Weights of a small GPT-style language model, trained from scratch on English Wikipedia: 16 layers, capped logits.
MLP neurons of a small language model. Each row is named by its layer, matrix (down: output weights) and neuron, and shows model dimensions 160-319. Each number is 500 + 25 x the weight over its row's rms, rounded and kept within 0 to 999. Numbers have three digits each. A neuron's up and down rows have the sign that makes its largest values positive.
A block is one neuron, or neurons of one layer that tend to fire together. After each block is what it responds to, as a language model described it from the Wikipedia text at the highest values.

L3.down188:452486491491509537502508512514474478478483442479502515518474474486487500463461480525505488520524473548495496491524501531501511442463471514511493531502482508506537516454502519493482491548490515493478502487510521503532493510493480539544516480481524508514495530529513496482495481501515440514463496485541490524532503525518460547502452538510475522484527487499473488494496507534477521512516489467535515525486544498454512490501538502513512524500547455500493476489427499492493523502489536
L3.down199:530487546448512508511487526497476490449499464524469499492515515492519514528507448519492504479520515539480489481477524466505486507478493524469510545476500501536510497472495497499497507502523445512498467512540506481498495542500498510526472531465511490506498500484518521481498459529494531511499546506482483483504495535454458524490511491444479515525473497511510466494495513492560501524477441452513548493517508463427507482519493489501525542465516482519513533493442539497490482506475475
L3.down405:512497500526530482508515544480498498490506492477502568403510530495536517501479495508490485490490514537525506515517528488540506463523484514520488520481491525519503490532519461533493494508522499480489490461508502484482508507500496474510544506477514520499514471518519558515523506502503480465526503425513521494493569524496494502509486479485469536521453473494465478506503508431518519529491513509524490518508483473483532504490509496504484473508516490493431486533516493488493510504508512
L3.down412:474516543506492538488451544568504470506491484517473498505516544532469543508488511520459513503517556502518495499489465505476545515500509496513492496521474488514528506488466491505513526519503500476488470484506504490531515510486548490492477494487509538454466528555502481466519475475444488480474479476528519473520492520516441496476499478490516530499490487476500494473512546530485483510555504548512518523495528495494500481541531500556502527475496509473512504492480461547498533513503481
Description: Closing suffix pieces of words split into several tokens, mostly plural endings such as -ies, -es, -ations, often just before punctuation (series, categories, organizations).

L3.down37:483564520481440502549534488531460505526468471529491477522518515496519532481467466469514497519502509522511474537519498513507485470468517464517487504511515501491499519495523503499470491522495458533531488511487486519517484542463515484486528495493496455480464521522503503509519529486508475522517534483472491536516532503518496504512532527505513530491532472484479511513520482521536483536544475501484475509507505501492504526459518535511486494499464491506466544493488463504506487533519549
L3.down514:538527525509487524548504536488458492525523462530507491450531579526522513509475517471490496494526501476458567524484538490537504495451514542485445463502467484466465523490486518519534470465542510496508518480508485469527457473479509514550510496487504452412490498478488469466459512465499466519456499509540531536467494529517488505489504529494504515522501491532505494483508469481476493532514508495478487511534497495516516517505521567533466478485482496514478479486509528471499484476492522
L3.down554:472493525507497496541495506503515509501507483501529476467514520509527576512502468510501482513507482525524462526487495498433460498493475551520516488479508507509494473512484523487494458609477477502452520541456479476542478491523534511502476449464508436471513529555510508482519538501474507549477546531481518488513470492511522470484497542467452467457492530536476513512473486496511516490523475514514524529468511504469521476484527523495507503481499544462463516492486541525480476505512513
L3.down570:452518494480476505474452499508496492510464481475505531478514556491469484480525466513502516471499555516480471467496506523511512530478506518498490486471493456538510514516486530490479478457521550465525499546447503496518535540464493478518513523516463553501510480508531483505535484519476534554505515535476498479538475485514520517513503482507551504531490514512498486495510526525554477523514482538513484518487469457475471548493491494525516531512508485520476489488528469536526474517520488
Description: Fires on the double line break that follows a sentence-final period in Wikipedia prose, where a new paragraph or == heading == begins; weaker on sentence-opening words like "For", "Over".

L13.down77:479519493539512543514506500526491541480468483486495515449523485487515507493518483506590508515511498478466488509502478505505521479491483550498492514485458484485498523553487506512495512391484527520495514506529502462484489500489498490494514465532534496499529496492504488464493480529474520528480519510512504501508526477493485481488505516471525510488433503488517540551498489506499476465471456508496509498518471523470493475520524518505536573432460529512505509518504529502510508461476515
L13.down139:472518496506512520541479521516495493494511508512504512461509501495502486512474517532492509474502449521485513461440489504468500500475542506483504486485489469481488506492508508503512527499479475444482497457517491526496555477521524519481462515495471485511499516477496485504479528481456536496535531467483461456486464485476516522519528564440513461514473515474532508460515496529461506467506480490522496523488524476495548542490516480500484497495465488487488473502498502543468491521507522
L13.down142:476468518491511511479503496505498536491511513507473481486463492420495494468508484515498471505512472523537494480500539502504490503526480472515490519451517493482460499494457461511501499538507514516521537572513491474492470501510500486476520582501487495516485490470472518477518478439501530509514499551505492460537486500495495514471552492529487510521524546471481472506520510466525493507509490511496513508518533500505489504491485484453530517491539490477443464499536455498503502539515539
L13.down147:487484519490507467472466479486504534484491458474461533512449531496437485492499510522490514492464489491537541482483499486536514511491506498538473518500521528452489473513502479510532485594515486474526504528491514510484517517445489522499481526496511527534497511490538502504502487511486493501485503511514527469499490518475498524489487459507546517503518484494479495508463526524500496500502479504506494522485497492500497530483491521502435518488487507505502465474486469496521482520484503
L13.down194:515502476448475528519512499496509487473492484501500508504479515496492495502479494505491439503491487518465503512464484459501501504513490538503506512508447519469528510466494528498505489524512463496497517497490476480449532499491477457500461519457524500511472509494512562509524522537507490499456510503483509526544511498526476433507518535504499516516465491505496474502541487536511541591427504526526519526545493501506496506479534568525484517490509529483498523528489519533552497509529477
L13.down236:509508499505476520519486458509472495509498479537495479538525482484496507482481576480488502483519515554498520529470542463530475487523480500497500485516500471465508529504488457487455431491493507470432545509506471505506483435494521500548491481501532483495497499464512492476509480504539478508453515491500503481507505469509510477477525509530531498523521487503485512513516492588487531469498541499501484490442505466504554513525498478538528482452504471467508533503500505526501507542467509
L13.down282:456556492444480446523491514485461493526509453498539474497497489488517493491549504524485448511478558504510502491496521493495520479501505455513497492487459491524500524502493490510496474621493494471455505478501480492499441475561547504535501504464494505517513488487489482508531524481532516483474509494504517509502467491481519466472515503538502484464512499542446479489498525577497510500480497477513503520474474511503500512489509482481486515492476501512481494521530509514510497498498496
L13.down606:533530532518550525480524539504491506425532513526519511505461485514503530498516463549508508499494485469505512487501518502548506482529510520481499471538511479468508482501474504502470509558498486520489472537511499515460512516474499503461599496497493504500518470497501499455540488499461517462525512548490522485504455516498490493498465541469542490490515494545527495483459489508505496510470504543483488536506481463497537514481542450499476511492532519482516469482463492507503482509506526
Description: Word-final suffix tokens, mostly plural -s, -es, -ers, ending a noun just before a comma or period, as in season's', attack'ers', gam'es'.